From a checkpoint of a small transformer trained on Wikipedia.
Size: 18 layers, 2 heads of 128 (1 for keys and values), MLP 512 SwiGLU, vocabulary 3349, 12.4M parameters.
Training: a variant of Muon for these matrices, 616M tokens, 4010 steps.
MLP neurons of a small language model. Each row is named by its layer, matrix (gate and up: input weights) and neuron, and shows model dimensions 32-127. Each number is 128 + 32 x the weight over its row's rms, rounded and kept within 0 to 255. Numbers have three digits each. A neuron's up and down rows have the sign that makes its largest values positive.
Before each neuron's rows, "fires after" lists the tokens most often just before its 100 highest values on Wikipedia text that the model never trained on; "fires in" lists the words (lower case) most often at its 100 highest values on Wikipedia text that the model never trained on.

fires after: " (", " b", " was", " B", ",", "B"
fires in: "born", "boy", "baldev"
L7.gate30:114118126190119139170146111147094108097149094113129065103096105094133102150143107105146140146097152165159118075136115156062143160155068154144112081141182136106150141107090199126153134143094052113128166084126155142215162080131148111157141142075111192103160097181136108120091173161072108139
L7.up30:130166153133172068153109101119091073119105118179082161123165093108094120137117110169046146131160137117118087162099196113086112117135173195128128157105122089085108125074170185109082158094138140141104155148112084204157157083096122162065119133127151174157112119105135118123161187126186108152

fires after: ",", " who", " and", " g", " he", " He"
fires in: "had", "with", "who", "has"
L8.gate76:096160101115184130138129103152134159092126130139123095105100077072122100123201170161106067101158100101132124132190180146149163098108111113102172118138140097152131152128129159159136158103130164160127124149167140099071057115164105152180144127117161121122146114104102099158104108106156104096
L8.up76:093117093116111169158116166177134123129156083133120181111098140158135140102110157197075077146108066093123127138080126122171107105120187107118149170101105117123133118090068109147156123116107176243160086101110099106088132152145151094140166127094140151098144083108162151169183140126085201130

fires after: " in", " at", " for", " of", " from"
fires in: "the", "theory"
L10.gate350:140131104132116091138146143099101092129125106111155159135169157169148139141110137099094181127096176139089111141131094156171122195179122138182137142178147139146135115133087114125096084138168163123147145142125096153134064100152073084142144155081153086136184169122122104145130161163089108172
L10.up350:166122204118109114135052149095091075211127127119163129144133107137123100178126143159142193096108128120122202113148117081124113238146164095162079076143084098110094108119106120153136179158048112150121141068108134116155145107119110177082166053138137103204162169136150039136098125152090112103

fires after: ".", ",", ".\n\n", " to", " ("
fires in: "a", "at"
L9.gate40:115144197122178085128147138100126065082095066128070112165110067109125131081138125089091170125088081097182165104111069114105134141103110134134135112128106149151155152191171114107151132107116152139122163138129091064110138120118116140055167145115054168093131149151169124121065122137108095110
L9.up40:091157095191143093096126151160141098110127152185137124136144160169093155156110097122202139106144170182159179127165142085147113084122135099140104132132162092129130107123131191167071183100064134161117104147149146133136107145134174179130162099122162080126101174140139133126140126111163121109

fires after: ".", ",", " where", "res", " He"
fires in: "he", "she", "presley", "to"
L14.gate449:151096152132104121151141083092100110126077115158136041126122131146131113101177121083162126141098152121103145128122083108133133113090103153095187112091089130068188067115122093062155122133143180150104144145201180100078127147161146144182103193117135122138130068129193133144143154144133154163
L14.up449:208138180130138128175099160151115169127113136081134107221134110142116041171110164121130116110156158104121099138128149130096108145150110123075164141134124140113066142167171116118145135130158108168163123122100160088149149148130188136108161120172104043071078143166100088176107104184089117103

fires after: " is", " was", "),", "19", "20", "18"
fires in: "a", "an", "american"
L10.gate77:139100152117167193169100100114127048147139129147072084137216188134133081158162107104085110094137150108109163113152121153163131176092169133156079130150151117085112130181150173183128120142103177133148102138153157075067050127170176032094137066132112124142197131094184125082150165112143162054
L10.up77:159167174074210168183129082067107126136112166172116121132175171192128097151160153105139095160138137103126113108138088068144120115139118130109142105177171091080098157076110159135105162103106086065143118165132107127112137080126111187125162133091162083138127175158184177135122113088118138151

fires after: " the", " C", " B"
fires in: "city", "town", "country", "state", "village"
L2.gate318:142105118132155094121149127173202161099085101131054129064093153090147114139113100067137122130108134134171096138113126114113154077148125097163176182146063078090091188151106199077096091117106089082125092156136101168129145093149085135144195114126164058135099107145125191116097164102145102144
L2.up318:105191119127191116165096152136193170075131063128096121171124167180128116193135118056114178116068004133210128161100144075127176124057117115167194165171145108091144124159145139113150147158145094109105124085181052144093082125157122105118136120181157142082150107113101160093099108092148181131

fires after: " was", " as", " served", " is", " also", " became"
fires in: "as", "the", "a", "substitute", "also"
L9.gate235:146102161158078129108112172154134154118099111152103139134108071157163169149096137104081106079083150071063135146100159163205108148083116132087158177121162152097086146137073177143093140111157114103153106137064115067150127104110093121097060128108085109120168173100158161113168130124203148096
L9.up235:149182135147129102143085132152101173156124150184127075192167103147163101107166136116126121140155187092156154152141133169132172143153124153125118150150114168115104061081087108083104116093142123130175145196050179140146070132078114163201087104162109104129137136125173095086117136128128144129

fires after: " ", "–", "or", "ir"
fires in: "10", "at", "aniruddha", "budget"
L8.gate205:135156151137154179150127105132069112182111065109127089142153140168088062091105151139098088146144132098092164117186141124158158111106108143125084085144218113135070107133106101083155193115064209097144159102072205084153163128070120148080130140156144069123106135152100095134144161130127083098
L8.up205:086121150098145157178193137122114119190140110127080140153109077148123113115183087106110169156187116135102154176113088108147100113111169154167135110116142198114149113128120073117092182134083154121121144142186160081098107125026063175100112129130109098126090135144142169109144121159149085103

fires after: " his", " in", " the", " of", " In", " for"
fires in: "the", "first", "final", "a", "last"
L9.gate87:121081106110154140117156093114167152111106106136071099103150131120117162187144133110050126158138118146170105194097104077136126056176114116169143160105121140130162129085190176168153124162107184119121150120094148120170112141166100070150107120078135045148107173087171145145167147075173055088
L9.up87:115136101114113127134135103112112116151131164156067147110109128151120174110160040172135094160144143147087124125094128117173124126121146170111110111126085147096083083084076153170145149115130163160201164132167118103117122098121140162070184118167098143124132147103107153130147149168123146112

fires after: ".", "S", " that", " Y", " T"
fires in: "she"
L2.gate439:142084112215140188087113157165130143129169150130131111157100144124148050182082134192090129152092193091139118125184114096163117109063140137158153109108068155097082077106110139126166098147140167156136138139135128164096133144114152121155089145124158149137122149082206133140175145094105099199
L2.up439:126081066186151176083066152111143113166138128183105203154088158166123140153147120078087141160118184098168105152126099212138096118063118114116172058147072140129130064135112137103129144079093096133089173132116103148096146111148139152214127168157140092083060109116137130126160092179126122146

fires after: " as", " is", " st", " was", ","
fires in: "a", "stop"
L10.gate139:128082154139186101096127195159159171176158156134157133165160144142124175120140128093105164113125148114154100137120104159084115118183159102119150101166086092150121106122129136148128088155086132160165165105102115134182134080100074120138186152115128089102108102151119124126021149115123146115
L10.up139:115151147128108090122112167100114169160125103135071088166170145119152116125112173100176146169163146090152155091148111119133140162109084156117145173159150181152188145117129071127128079103155091127159110099063124127138117101089139110162167165044088067080153190141181166139086108124139135141

fires after: " ", " a", " H", " A", " s"
fires in: "2", "3", "half", "hapoel", "head"
L7.gate288:130146105149158076101072120144137122148171136147137137130079152155129179123160091084103113099084095133155153118114147126119144130153080104165087156143072146160114160168146135060142112143157146143100129074098165083135125131105126114179145089103134084192075118049099075149145129116066111087
L7.up288:130107168106145100139149125135144108065137155117129130172172106100104172130148134136129100127149124131183165141156074138139031156144129143165106190205164139080102112185120128106114117125125152054105148127120125096140118170121180186146121089079116151164128180112163118125115098105108117120

fires after: " (", ",", "r", " Bu"
fires in: "born", "married", "built"
L12.gate197:076149200150139145102129222118152127182107178077158164165107102129181132193132120157161102174109051136163119058144097091169138144119183217157151136094150194121142092173133114126106114101144145116085131116107135107104156127110115091133150140130095098046152080178120135106148147074136122163
L12.up197:133152123170191163141094147117085111130117158157136133122106105104122131153139142130150154159094086126125085112171136125112157139106126100156147126130103128151125103145135159095078184122137103128139128173159170144129169138107155094111158148108151119165147096124181145177058135090160072176

fires after: " in", " for", " In", " on", "ed"
fires in: "a", "their", "his", "her", "s", "an"
L10.gate478:157123179140130144110148129173127157130081108092095162108141128187102140079170097141099102170142163052102121077156111062149172105112155115055204107188117185113185119189116144106061099126136140138159153157122143150119098123156120148114150076140103107097126143130187119120115133148099102170
L10.up478:117134111135142130108077152045069080164166199135088133115128151197070082065133088158094120101120156188122140141143125103131106124115112153144066181144092149132174153087148137157035117156071097171128083093124187176161116116169121148124090083137125154153098115136194105108138113120175085107